Weights of a small transformer language model.
Size: 9 layers, width 576, 9 heads of 96 (3 for keys and values), vocabulary 32000, 66.2M parameters.
Architecture: RMSNorm before each block, rotary positions, biases on query, key and value, tied embeddings.
Training: a variant of Adam for these matrices, 17594 steps.
MLP neurons of a small language model. Each row is named by its layer, matrix (gate and up: input weights) and neuron, and shows model dimensions 128-383. Each number is 500 + 25 x the weight over its row's rms, rounded and kept within 0 to 999. Numbers have three digits each. A neuron's up and down rows have the sign that makes its largest values positive.
After each neuron's rows, "fires after" lists the tokens most often just before its 100 highest values on Wikipedia text that the model never trained on; "fires in" lists the words (lower case) most often at its 100 highest values on Wikipedia text that the model never trained on. A number after a token or word is its count.

L3.gate1496:545491497462480450514512482493546485455481491497474454541487495527499513509473496515509513458514456527505510477520516524500469513470533490487498477495508489501496495537497522500515487477498492532495518515485500484537537480486473477457506501499514474511505502496520532530482499462504498503514500509518515518467492515446505497505523502535507560548476493468532540509474486472498490497479543548489491472515492529548471485491544517537509493493532504527504516489477506446512492504453483479481517505527478532460516486494503459509501441479459475480513522486495506500472526483490521525525500489536474501530504498482521514495463528538528529503512479435488539504462522501475491532504455464570499534508514521529491509478518542530520499461507556526483539505505522510547516530541502
L3.up1496:468508506500514522536494437486476488476520450455483515507508441540472553545505455493503493494461480498488528480512516442495514505511520477505478524477498515473508491499487483526496524508514494481451437469440479549495519507504502467496480517468531467468522520556481495513463484488530481493530473534477505502493536524515475531534453489496506468516444512507512500499537467471501493503508535508514498496488515477543576515530509557503481478499500499532520421497498479498494507517470478478484494483514523515503503497466506513507530496502504477454492481516475516537519458515477469502504519461479526540482522509447473445490500507505528473489529476477480480532508466462514511514478505531486515469476521507484512483514557512504501514473478462508528482487458502519509488487539479
fires after: " and" 35, "==" 24, "Early" 10, " World" 8, "Personal" 5, " Early" 4
fires in: "life" 20, "early" 17, "the" 11, "war" 10, "education" 6

L3.gate266:506509465492489524534474473464512506457486478503508507514518486447515484496480497512489487490482511543526447500510484492511489460514531484506513473516531489497491495513504546507512518470523514470532558463489503466519473541510512479497471516491488477517553491520525479541525520465471537518508493442523462494511496477491467536490493522520492521512473486567548516522519482490495493481511495510475473528491471517515513468501542525491527501505488516526460519521521504490520475498530491507463523483521472505502462534512535514531482484503510456502524491513434485517496513520479519497502507494490519508510538494511526552517538507557534540529484516450513529477531471483519515517477509475503478525474500461517457548516463482489479525502509514492479529497498521472478494500487498
L3.up266:516511537498515521471486406490517484464515507494452453526466493486518520528508527516491488529524486503493502511471500463498461506505505482539500484514483517513493458500502533497505487535520476482514453511448479527480494471473512528529487526484517548525451501509511481522479449528519489509548527568498481508487474473479568482481479501479538485503468491538527486533535492541468474524468497474504461502516511488494510516534540475473501538535468515517507482473489451507485550488498495506515461515510441536503505483429537487483511502483515523504502493523502536539494491494505523522500556488460489491510467513489507504531444478482499533516498448490499461491478469477505526512521532531450499489443483512511518510502474477496556482482511474472517490463500534548448485515460483
fires after: " the" 54, " of" 8, " and" 4
fires in: "university" 24, "united" 15, "district" 8, "arts" 4, "of" 4

L2.gate103:498557493508482478488470488506517481482508532468526479496495564443503515471520446501506507466499458498494525488487472497481520503531484522494457474514514542526533515474537518493522522476495471533535549486486500455559500488444487487478473514498516508485508497495533481513534533476481512519500496465485497496479484471499521504497475507489495543493502488520496527523486512483494462506478547495510513475529530485495430491458433508486514501537520485522479518421490465508472525547528491471469525524504538532483534501461503499496508517476471518465508469533544507495482494527495469532491476475538505496531497511538515502505496494515535494527461535486528517495521507494494516492491539520492516546556483497517484494501564514488532514518533505487499491525504481529511471513470497
L2.up103:511513475480474509515508543495542528508459488498523512522509488469490480504527526501471492495483478514495515475501501480454506485509500561498519458524436491554502486502501516506525478524487501499511491496489479496529486459481542512518494470468517494473508506510484517490504479563518507530544477503520512531486498449462525505477502509477521533526534492536555524501477552490560476508477520474489506512478500534481539511463497499454518461500501485496497490527488465492487517499430553518451503564484544484484505488462511519502529487463508510479494508542517513501502486515481489521485499499516495562479496510501489509508504493509498462500497494518516501537498544487505476496501525435501475502485494511493511510498526505479501522483475517539507458500509465461467494505522486
fires after: " |" 68, "," 9, " (" 7
fires in: "0" 58, "china" 11, "russia" 7

L2.gate53:535501495530505504507538478516476503491535455502546496498475527497479505472447510482526485503528542498514500518432494487500502490518507508477497507519509555496492565493540509499501490439503501493526506500512535534516485520509518489482523504491499518482492490492504495484496544491490463502485488471552458508505538479491535500526539517459498501444479493474463514473546505517477451483488535503480495496513508509484490526490493510459497495526536520492505463458494495482490507419537492482484449475526490473506533504557538531478528526505503517523532496498477499507449512526509494494492490520506479527512475540505542467525513500525519470463520492505503506448502482521543529507556449511478516532529517484493513505493462493521476479547454477522543491518496567537490503487501531
L2.up53:525494497504515502506483518526526566512501506507475526507494513486501487472502529547499488491542462489523483517509504463499517491465497523507513536531455470494488494494547526570472521506489519509526514519506514522513474460506489497473508493538487548513496477510502513527479570491536526544497466488492511517519544476459497531482489521518528500513499536506465550484510523492553482534473499498513505480491496523486483504477533501484541547553522477450448469496527529439512526486488505453472475483539452486521519545503503555500491502479542505512494530501489477499521480485485513550498450540528483501433496471472463493511494541523516472510484512504482515485526527474506484579532459518536524507447522500511500436491508473513473533521468489498484536489475503459510516519514509
fires after: " one" 25, " part" 15, " member" 6, "-" 5, " participated" 4
fires in: "of" 67, "in" 12, "during" 5, "they" 4

L2.gate1700:471520478500521515469492518445473489500482469504475503535496456521511504515516483538496487534499483511535501504508526533503472530447454554473464485529517516467486481523489526527485521556480514514528496495509496557553441505504495457496551501477518456502517514511524508489493497516498501464505510507553484499486438497486511507530480508521526522543463462537495521455505523497479536536509527523503451515522483498496527507477567506505503543516532497549505486522552479504490466501504476533465493468526453488520490497474517504468516508518458487480499535462486507506516490508512554501530524454479453501500506482488457496518490523536484514497475567476519518442520500511508533510573490509513467487547502502497499501568500523478510503463501499507485515500480493505532475516496503
L2.up1700:507503499503473495473500498524497475510449516525488448526531517520486494506517507507503441510492498441528487481473483498509482465501505508448553456487484468528496522515527538555535480504486513557472525508469490479477516465513468481488501501464509509495491500462527490544520491505475507492511484516539522557496502467519491497524486485495536477492502492501545536548492477469469539444508488489468533463475447486480457512517539525483472486496516465506537476470538468514517544488454497493529541481513531525462498508493489474511473460523527491470523481513510512529483514511500482490500490483521475472516535474524500529517470504510521504487512449517488477502495468544495534494519489502502482483491487496530536496479482502535506528504523486531507528530495509560528471488468522
fires after: " the" 22, " 1" 18, " |" 12, " 2" 11, "===" 6, " his" 4
fires in: "second" 31, "first" 23, "1st" 17, "2nd" 12, "third" 10

L3.gate1580:515544512465518540485462519464483454514516513535503470460534502490503493491500490531511498522514509492532517489482513517490489511528492428473461466508528476510480499542500539462500520429453497553522492511462482470489532479500519462504474547469450511532502531498448481508522527451504491481475460456498467526484496486479505490465479509486501551510499464478504492528509525517500502515515464493445475496511549515489439455519491491509484520509532491542494453487486478523501518506509517496535512496505515500491521504461543485492495490519482492530526508506507511477502494510465503511442544494518493447520508495474515501535505451469478459490502493528522485515484514551502503448528515475449521503497460520513499487481459531497501477464484545465546470525521510499506500506486502
L3.up1580:491509453491481540500511484524448442489491517522493502514479491510486505489557521490487500510459524509526526488533518441463498507487517465522518461477512467569499493509484517499479520518477488501509489482477483499558500498478477538527536508502494518505481541484488474485505509454516490515496470455543507499525512511498471467503525477522470494505462502475537544482473499489536498457464510525462491510534468522490518508459526486487466519516527525476514517471529491508489498548540493480507517554516525420465430519551504454511513553474497510500496498510523510494446534503495542472463506499532493492559504499497470506505479485450479499496547522519461465503479498551511512491528468528485476484518486505510530515510508505493562468464534478501479511518476483502483519499478456
fires after: " |" 76, " the" 4
fires in: "6" 41, "construction" 7, "7" 7, "5" 4

L3.gate242:500508514518518477539478483471456503475497498468470501482508482501559515510474478516484481487510474526474513456488512507516473486519538540527529498483453506477531485493544493495495495487474490443465488502506495509539493483542522501504472524492512528531505479511476501506498513540533506462505475519518484535491464477498498511540500502507538485521547492493487535446473484475467509540459489496460468505476501506512538458454501524495509486448529488501498495546497471473496573484490481532475521522518492506514513526437560513506522463518491480478532461483464496503497505496469500485483525507539457479512500485486482518528506476462479501545513442495492508515518537519512480537510469490514514516472492527465519515491493549508521501479523477503500502459500457542488493518507487
L3.up242:524479488475535547491540480500513502483515520447516533489526462527492470504466511488539497512483529507512522489515504474522445480463507480480498513476561541502470488457519509480527468555525488540520479447523536520504519544471468498483505474545511494505513523438503492492492453516510457478494525490501488475477488482458485479549514507523501506503518563526486493497485515466493498529500496513485545524476500506501535484507540499472510558484485474483474507496479509475452490455531481535504518506473472494511504503465477492501468508510473484488506480506479525512454509514489511502501512458507524509517480453495534522496466524534480487512485511474456525550474539464509546484527498501535493508505520500505521512521531457446481520489470508545473501484491491491488510466488527
fires after: "," 43, " (" 9, " the" 6, " which" 4, " Soc" 4
fires in: "now" 17, "then" 15, "long" 8, "formerly" 6, "later" 5, "newly" 5

L3.gate831:479528525506496524517471507512476523495501505485469482469519485433483460532529469503484521504504498542518485519466529501490506486550499495483458483480498479490488548550518511478536470520502470517525538499472497501551512481502501515524476530484523470475506522536487485469514499504537513505553534490548455491469516519499539483524516525490509469533508495530570483543501506474486491497542489487493480459481510521502528509545501492517505514489498488511533500495497517526542517479477490478478483541471505481492499511509545487466532454472541538541507512550504508484524453517484475508531447504542478458488489532472512493526533466482499534485523492497470477480481484527533512488533549447484577522474494461446506506510497476470506486531494500452512471510514481503534440511502518
L3.up831:518460508552505493506489532521493492492505471517513558507510535460534532539505449537496512515489477465540492478524496510513471506514534483491492483510530474476545458537535514508517506518500497515518479502548501494503485527483494507468463440495471478502504494523518527521524476499549505501526509473522483514472495527464492493515492491444502536475457503503489537464455534529538491515485474520471489505469519490457487517522446493544519535460477468480479473515549500520493441518515484504520494529505524514489470526492475491500490537503501478470541523487525508474510483537481482522499528516495462531519455538470498532494484481461503530517526490513519505487502504522478524480474551493454519512480474465463493530474504470490501519495514520450492483493489532457517463502489454
fires after: " |" 92
fires in: "0" 93

L2.gate720:483504509461492499527543529510475492480481441509511525498509510488482500562551535506502495525527494487505501528517504494476518510544492499464517498481502517504474504546520497476516489514457475532517501470510534483488484514507513514558487475477497545505547424524499496526501493530544490475482488536471491480477479519528503526517473557513489497501534500489488504466510556494540516477489484531508537460491518494503500469535531556493508502548505471491503497511534548517484499515518519507478482479508486534478507480481492542536520436508476526496507530501488517543508522481489489473516472563462525530539516474472474529484504518471474446510489513505519471495486577513492493472523542504496486503532499472493492505495520534556540480491516536482514497521509523500497546478514450
L2.up720:539497484463498511494527497488507453516522527553480513512506517479558493486470542513504492498484483490515543483536467526495524482543477530497526487521513528549516485530506460536523491481506506440523516491486480502514550535483498515488535471504498520518506517474463505507529514484523495472500501525531467512483445465489518503490495496515504495497492512442481506548505505463495477510465462512506475477499471490478502514496533477515505455519513498499491544455483509500549482475494455507464496497461476492512509476490531453512470483523510480519528504540542443515489474527478426470531463501528447508533536468483533529462502507511512504470500503453505494485523530471475455498493508486509528504505529501457522538474526468510488517496504505501508497506551472503531486487470475
fires after: "." 89
fires in: "he" 52, "she" 30, "it" 17

L3.gate2039:532524503509522491461507538517493458461474523492510520505535491500513524491483471462562485506512496453468552473526493470481490511499518535484506496522481495470466443530521532468501512518494501488533495496512497466479506520507501457463475502464530528547518438483509523532501536491518507485464526468496506496455512520489468485475480546495510513488583465528484498493479480475484491483496446496480516522517497515514516503536501488455490463527470484496547531510462504482487494507535508501531439501504486497498513539511532522488499424486527485531553530520479476519506494484528544522521476504519485513533488500487497516522521481473484523483499478515496487501520553535525487511490484498446517520511479520493499525448534531514517500504539512497489496501518506506500493564519524
L3.up2039:541444482502512521467547540514475483468504491469467476520479556473476490509511486488544485505516484505495511491509505492482455493553476512481491524532504461513483477440546543522515497501489526545511499492536479512487490546497484453508515547499508481495546485452503504515498514452469566496506491509482478484505468495510514496542488467535507506462537488490504475501497510515545504474505503515535467480485470501547495474475478506562439477540461491461482527477519545461505473505523504529487466518499440479480498541481545495517464471497525509516547489521526510531509487515463499486508525464488471492516495522493497526514477514516523490473517434471504501487454507477483541523495534508497499472526503503543502502508478534513525510415539519529527485500481519481486503479534452
fires after: " the" 70, " The" 23, "The" 7
fires in: "company" 13, "town" 10, "village" 8, "group" 7, "film" 7, "city" 5

L3.gate1663:495522467496519438486530515510517430484501521465537515493522489563525477501496485471492494495469505551504494476490554484530515520520457509468470493482523486525472455496477493504527530519472461502510469487471521497539517509515513508494507544470486548503489488463484488485438505552548513451481477537517500535481446472463496490521501511505494501517540479507513504457490481471480490511464510507470478471467526527520533487459463458478505552524497509525499465505499460508503548478488493496507518507497513498495472497498498495549518526525476469464481490468488495521481509508512544454499500450549527513512471518499506487482518451494503502495505485502460511510467494499533489475490514492459478542499497510490479486507532491443495485536520505498510499493503531514502497499490531
L3.up1663:485477509499508528509468527462465471486538484517505473484484512500480512493537478464495474487514499541533489497498492488487477468475507458477463457509495474511517479502511467490493503451502500517462489509498498514492534499532515411531529477485462519526527493528519541499516501516528495512510514474546510476526531448495522531513511519526534479503513514542541506495496486509504492442480471519478493477522505504493550476498496471478508507467515509494491517520506521473499483444504498512493476519466514464509487469469526515473478484500472497466500466456478537437496499520519502471480487525517497525479499547544518480473492536487531521497458458527447495468426488457510501521473496481485521501538479511481500528521499504479470498531503482483485513458533536562486500526559459
fires after: "," 21, " is" 17, " was" 14, " were" 13, " (" 12, " are" 7
fires in: "also" 19, "now" 9, "sometimes" 7, "often" 6, "still" 5, "then" 5

L3.gate358:486466481492486481539504493524520494500442517493513489510477504518502449526495494462504490497509455526501513478530517498521511506513489559504488448479493511478530520463514505474518515527560493512485469472510502539532537489506509516499506515505509532451498508490527490524467510461518504487503475490533472504489483583461513492526506515496459505544511490472530490484485485495528483473494490482492520498498501494505522539479473530475536421488516499536457476503491456480519511497526514492471574505530523522495494544493463468535473475483496498518484461515506508533478479506484509510491490457541481472497517524486514504487448510518505510472498466487490503492446483540482464503518553518495512504484458489487449491465493515476483543513546493500527481509484517524489518484495460
L3.up358:507506501514474519470491505490547531519476499496476491493494485458478515458503501463505466509490463529503478492501476501459521509517506526501507475480492468481511499541484492515524506553488543512459489489531585527549474477489501561485518505500551474493516498465431445517508523538506471473467477478535498534549497478509520513487487514486475517450485490506516476521516548485519514542489504458499516477473531493493527520503486484481506438550515507517519490493458498473475464461513504522481497479519497497508518505531514475515548465549524501504478509511443522481503463492480482536531537490495490486525503476532498514511472519505455538475501504473454520535487515487506520502529473492557513522475487521507492519484518457507536475561520471510477471531552525528522508530482539
fires after: "," 23, "." 17, " \"" 6, "\n" 6, " making" 4
fires in: "it" 91

L3.gate10:501526491516497486482455485529490484495506433496473499470529523479516446509532511477511525513516513534533494481527527476487440510537539511537506514517509508501468511520520458537515547493493472475495460480460497465525535487500496488495476475519450539486519497512530499500498511501492510499475500505513471476513484523491472472498497462512480539437475495467503527474467521500509497517499475491546493480502471501518454517480509519536507523484514508548496519508478496480481501495496461525430507463503473529526502542492509503526555464542463513465508493485511527476538471539501497476479532526490548513493515543500475490520530468500496482513550509551494502484517488503507544509499510470543473490473520520508452512518489503528526516474488471476487461459528478479531500540525491
L3.up10:545453505482506471532525489526486500496524480491534509486510514495513497546557458517494494460511495479484498496517500481485509487503470525524485511481499459492458479510510518510517461489493568551499463493510529487494502491467514495489491476492456533500502451545520497510473540514536485518540505492468473494502529503527469522436531522512485544521513501522477502504509487510488500511491519491526514471515527471511486497479520478500459529505506480517456461507548537449453470473471508531509493496518472483465508523507495532504484537528517463541490471456540508516516524517525454484486529469529492506498485493516491499537533493482501489495457465508485513460514513495521480490475554513542507465496489504496533491530508533511505512549485523532461558484464510451523461513488482
fires after: "'" 63, " of" 6, " was" 5
fires in: "s" 63, "its" 17

L3.gate2061:487477492528504490518526537519474472550475498515505479556498524450538505511469511489449473506509502508523511493498529525502481513536491443471478479557520530490516528535504489476513528512467514505469499492473526504477538493439497520476491486483496488483495523471480548457501500533491428499529499454542475472543481485499501516473492479526446530489509507527486529510522489509514522498509505488495462523482504500492558509558522509497496483503497518469566459482514460511493499508450470466462449468477471493534490499503550520484513482504484510487535470518470516510531482492483463490480475512473481490508513516502507513504472486505531449515476507486514499497435495511497491517486493468485535509527478491537483466469503494493518528506463461488526536520479474521500535496557494
L3.up2061:515523511520451509527486505529473499496489539483482503501461487501553516510488510536490487508455478480515529500505502517505482514483545497495454523526465498501510502520513489529526437501526492488528517492502507501452499504511495501483451509502490479497451519476465503483528464499547480482532484532471539535552523483535499539482488505523486504516491562481483439527493478519477489501510484479504451517565542495524470503528470504480501515457498505464482488449518516519501497512507529458515493520543493527482558503511478473535525536495522467478498527509477475468490460508475505505483456479519534495513543500485539471494465463536467481495504545513533518468497478484495551479505496493484522433476526484505504476516508532475535496446435507494520491460480496508508480492496517
fires after: " |" 32, " and" 23, "\n" 4
fires in: "other" 21, "0" 21, "none" 13, "no" 8, "others" 5, "similar" 4

L2.gate1017:510480515560497506485504471518503468472459482511458490547486495498492509492509517478504469460498504514493523469486478503500494487522515514505485513481481492534515476504476526521513530474486489487479512516437506510545488453488520474491487529462534457516503511485511523529471522501506476531542494548509543505497491478506482510521495514465503550501494510447502494525496443491424538521492487500490519503515514499513535520516485516492501462515496466486506494475465494494529526479455498540499541462567516520497480503466481478536474470501488470536481480477474502485523459458498499534510517498514509445462521551520470473451504511479515509488527471471518510491496484493490511508496502499539491466513487563499500487520538554513538509471512505465502524550473502515501486508460480
L2.up1017:487505489486492500539482506489528505459521502468490471489504532494492515505498499492480511451500437506441500514498519476552500499479485468483505510479491469495505474542496489500483521460537454437514487477514477460516509534508499500531521506531508503517557528469548494521514520498474528501487486525542533495452488496476455472489488516478472526486516514485537486466513503502485510486509533506498467457452503527517519460501538519516471493545530456513518516491448510458531497476535507472507504488507512510491529525486482520529512456494525470467470481435543506522524508463496496515508498469466476501519501521522532514499493506469519503460511485443476488509499496504480493498506498490523528514568497521512459492513545537495481487489451520490528544508518507523501509479490528
fires after: "==" 54, "Early" 10, " was" 8, "Personal" 5, " Early" 5
fires in: "life" 24, "early" 16, "history" 13, "born" 8, "personal" 8, "background" 7

L3.gate315:541508489462499517477493492487453525458513515510513489552495524542481468486472473516493505501512494567521503500463475520499488500498556510487504527519498518481501493515492537525508514521482459500481522528504540556539489509513526480516448467447557493475486507524431481522484473480516496491520509495518518470503464498474532474472506552470512515533513449488486496461486484480488520529512518481484502491550517513500503537539499507450521480454477540509507456529477513446512527493474497531458518472504480514498511538511504498505448514484487568531500508543497509522489483504528489514530532458545475520452506479450478500509479523531538514494524495506484530496497509522527491496495508463488495490460483496532481511476484497483516478491526498477507456509485508550479512480485489
L3.up315:494500432509515496516502518484556521467473472490525517466518541521486484476507477466508527460445505460521569484485496516514515524510488536475499507533491504502499507474542503499518507499455525497477460489560493537456520491502482487456516483537450490496511490493542539466454523504571522512469507524482494523558486535530494485529496474474520522448513523467511537478499502474501503461503516512529481501521484507495542482521520473540484500499503458477476478501506472512447583488512515544565490501521525482469478565502466481502455482572498510535499481503534492477526491485513510503481481516460478474516488504505534480496528488498533452495502512509511480485537519473480518506501493509459482505454485507477555514531492479537499496487523482496474486522450513504532520478523504
fires after: " (" 38, "," 14, ")," 10, " the" 7, " a" 6, " an" 5
fires in: "born" 38, "american" 28, "canadian" 5, "to" 4

L3.gate1534:499521503528458495456455492511476538512505469484528513463466512522469489495492515489500501527513446515486480489480459517466509502581496474494492480518517474482507480518498503513559514511490522512515540514453503484507469475521521508503480540497511495525520480516509497520476508507502538510512505425544496491497509540508515528511534499470511502530498505521533490476487481456489521453503552528483450462529511459517483511463522498476491485482506443509532438508529477486567461503555527540528534494539518507520496484522477497505492546531480464453540448456471475509456495476519532538502485471483464520552513501511538506528486444461481503496482460502489529499490518474477515491505521495506483510531492485551467488483481497528543502502493479505476472491492500501521477507514552
L3.up1534:491485531507469502521486506481487504472514568477461479499514477502502562527488520483517517524508485501499525480504519424469462523468511475502511526493507496458527474523452557525519528528485523536539524464511515509461500488556490522505473522507476510515498480475462462489544494517495494522531494488547472486516518489515507515480508477481464511491505519535516509523536478474499515523531534486491511527494469517493444531577460481492498466482474470490517500502488529489497461538522511474478532488538452496483519508473499520480509518506534506513533493475486521476511468497508470499470525465481456519469518467532507516524525476525548492528492478503525482490527503476497521473471504491488484502458496469496481520520458531468500495459547497475448481506515475425525528569513474
fires after: " the" 37, " District" 9, " The" 8, " state" 7, " and" 4
fires in: "of" 35, "presence" 6, "establishment" 6, "district" 5, "leader" 4

L3.gate1682:461495513532521477509495511496515468464509535524498479524516515516487492471510531486517558507520495549480492487521505488474497516513541467515474500470475543459461461504523485532480509467515522544501453539507489530545508495482503494526509503521504496478507504458496518527524491491525472495522531510521531495505481517481513478531505483514515483574521483469498526486467508431479505531513491502514511466495506532518486463517508474526490494466473488479555515505516562470509476452516523509508533515461477462471518535516495506459450510465498546543527452491533481502491500505495492525482499498517480512493457486492476477513499457500569478523491511461499484486474526521569519455498472485525515465570515478510471497483554523493491511519497509466479477504491495466519489515478494
L3.up1682:494486464528507545515504517471454499483478477457489534504503484470513524506487476470491504535457523494498489486463540498494487476499519521484488505501544534476484510473524526484522552507515476453489491502549510537474514536563525478496440532478523474541510467492502538512480476514476494470467510520473494491487478520534483502528512488476513510484494515526509475512493491501483540447543496503508488560530488508543514503522492516461474507431542481468537465509507489451504544494516472503517476504510498503538498527481463493518505520453480522487556519477446526537498493522503543484525502451489517534519513473480494493513497464514517500447499503496495516436529511503515526485492520503456475494480511509530479494486532492495549534504480499533534494521470497480508491505482499
fires after: " (" 62, "," 9, " was" 7, "born" 4
fires in: "born" 64, "who" 6, "april" 4, "located" 4

L2.gate1885:487531488472494490495466509493494531503498502482448512505481521529467497529495464498507482524516449486486484541462518494478533496479514475537498464532498502517504501552516522523473505479524485519519500483510532462533490515534502509500470511499509439472511531463474544496473519475544506507508455543489495465518476492501469499484484542463472524510474509469494460502488518494521489517501532494482471436501532491490496529478492505513483449537509460477510513488550514501496501515526467480446502512504517545513536568478490496504514508455500487489526522475515515521540475504500506517513513487487526513555543507513520531510496496490540503472501533499516492524501491512513534447474509517486503525462534445499490468488493500526517492510489553484534474500481481474516493468479508
L2.up1885:458472483501495472531562478512511521461472538516510486467506461459524521492506531502525533476514529481522510459490542466515449463501484527521547487500518507508501541507468473544481500449479527519495486499510476486501487480493498511504524439445473513547514499426455526485488509506487479520532490472531529491530498528512509470533493464485512485515526516520511479485481521494482472557498500444488501495476503514508512463554508460521477486522549465470446491492468502489530478477486520427518518548491491504528465510511498516471485508473493469480482514521461497491548516540465497523535505519499509499447494517466522491488523501517494500538487500522491502513487523527517505475500521539512426521501482475471476482520523481516505511498487509463490475503523541471520518451540473
fires after: " |" 49, " years" 11, "." 11
fires in: "0" 57, "of" 20, "however" 11

L2.gate1515:473513519451480491492490482456509474450483497483492515485504473497507438533522476517521520481485495509516489465521519452491477525502556474491453442545464505477467471552555461511495495511507470530524506483527537464497489491508508510494475539541479501465556498548529531510519502496524524508466457513501548531488518516472521493527541519516465483540539503506525544473454510472492494490526493513490461503526556489512480498504520499474501494469515480510523468513507520457534465546517507487525519465541510544514524488543503493507495518472447495499510506497532521466501474497520506559491473462509496477491475509536481498514504536513557478529452515461522523528496507479467524477541500471492565517491483530495484496519485525499516481469499522469486493508495507545570482494554506
L2.up1515:485476513480490488505488511462549462472478536496508497499486513481493465513502443509507531483473472532496463496538521471506513507469514503488460473508492551461471484537547499471493495486516502509522542466555497450528480473542490532490485545521467513458540518481517520490530487497520517484464481497521504495510517514484543504512542505512484468544493538502506527464448551479504499515515511532505479530483494513461461498501499507506493488472519513493529472522488514464498477532521499460511514484516486528507543451542475472476520517505461475492498512501489482477479541520487524532494461483486486486505471510543469511529505574531519458520493502489510517536506516490457514482548526468482545490470481522474471497506458509495480489489491502505485517534453520503528501485552490
fires after: "\n" 30, "." 20, " \"" 10, " |" 4, " (" 4
fires in: "a" 58

L2.gate558:556497459513473480485543526469527469490513486529515558479523557495504466492483497462498472540514450547506566496536517537464522487487456504504515447520479493485524448473524506490512469482479523499518541529494485518518451556468505451538519498503466489499509455489531504523504498526496516519503494512508529525486504467473511504499493517508517495470544492513482526520476519475491518516528497520438501494495508476481499478512526499504517487524483523478501473457508466502451537463534499477467530518513473512487491479501546505479534463459499507516504486572535491505496493504460492472550497506523469527496487507484521504495497497510510492536476454557513470542498496534493515494505548471532530526484521465442508512480477542512508527513516541452505514510508504519481527496525516
L2.up558:525517526497514507523525503498493465504509491516543455474509523471512495542511514513473479482439486505524529520515469493492518478483468523497488483517490502501520503508497513518508539503475514453502533504492510518534504535488502524551510534503460507497521478532467521484512560484528529525500435525509538498484487472559506562469510499529519523494509496489511467526474509541475498501470474529531505499479510523477502502475491476496506462548493481482512524488530484490487485479488496436466502485470485527495478486470526515484494473474540515569539518538517508513518511506464507503502523531550456528526491512498507530509521511492513469529558471489522501486498534490509504467490494503503495490474519449527489512488517517519453504498532534458543477494522556512516547482518464
fires after: "." 46, "," 18, "\n" 16
fires in: "she" 90, "he" 8

L3.gate362:535503515468538505458516510478489484503522497477516498507495474467503459480493468523518491507523452559487503505527510547510458459520510516505525518518520512503492510523508513493526503549520475479511537491501511518483479482472516556491485537467526457468515490479455492526506515518511499495478472484532483545507496488473520535536528519521510543472550475483476510499527491490499482516504464472479493506510523522520532490504511508467486477451499528519526449496482499469495512513469508501498518501518502459500489471463503473499511441510450488497502507514485540492522425497490499535494485503520501468490476538528521508537494524501511507502478471496503517475446480513502483503512479471478541498495461501484488521517541539493484483502426536487552509466507489496546505529546492
L3.up362:507483504504484498465508499497501536522507484488497519498493525464495505556499484498511498451523502489502521500490507488536492514487521528496467524463494527484466498509511495460520516527510447568496484578565529495467480478495488447488481529529497509516461493468470520502476510495512486502501503503501556493503511525487493516459483500499483524504487519492485485526473514525490503490501498457481472532480525505503493465497555494477505507487573465500562473484483493490484474517509533473453472494534522511519543471495505482515530526471512515476481519481505472531488515506517514536502523499514480500513512502498523513507498516480456485511496502511475522513497527524475510465498525493519499518441490529503525495495530497511460456455490486455500482527482543460513517472542490
fires after: "." 41, "\n" 18, " and" 9, "-" 4
fires in: "for" 18, "by" 15, "to" 10, "when" 8, "in" 8, "during" 6

L2.gate101:525490542516514489518463497486474494517472526562474515519470455531463500472490501525529489475538514527513493508492510498512478502514515521516472482485490527522452518495511501484511468491497460488496511543485477470473485532474504439526486563542505491500502477531477523543489555454573469491507480490487518545490500553496510501502527512432452485509503498472480501466506459484496536472515486506519495454542480520481517523499523475504500456526492475503491505484524502485527473504515502483520494540537507537525483537515491502522484480507438526527521461507482506508504500498494499522531513487486510547461491504536516500517494478459498513494494462479516480470521531524521517480474515471492467477457516513561502491512531468487560511522491524521506494493540525507513486470489509
L2.up101:493549530540488473498515509522479510511492480533520502527477511527501485506504508479492523477509523495511484498491529490500496512511486484505457468504493501488449508501558551530499530525520512518508480477531528557471485493489494478488480529520509472452515553525498486545544503478514487515490483517505489571465503486499518490526509521503499519543469539468511522489534542492484502500453453539524490510463472507512473472502501500493548541484556505498498494444554526505497523471533499506477485509470507563493505561505496506461477489542499509520511474491492517496498510527478513495474471479524551518509503516533492507523486449483493502492502498493556505457539555478522477507504564476473504510502529470524493502477516521462506512557487532502499517500509564535509469505407560
fires after: " one" 43, " many" 6, " out" 5, " all" 4
fires in: "of" 99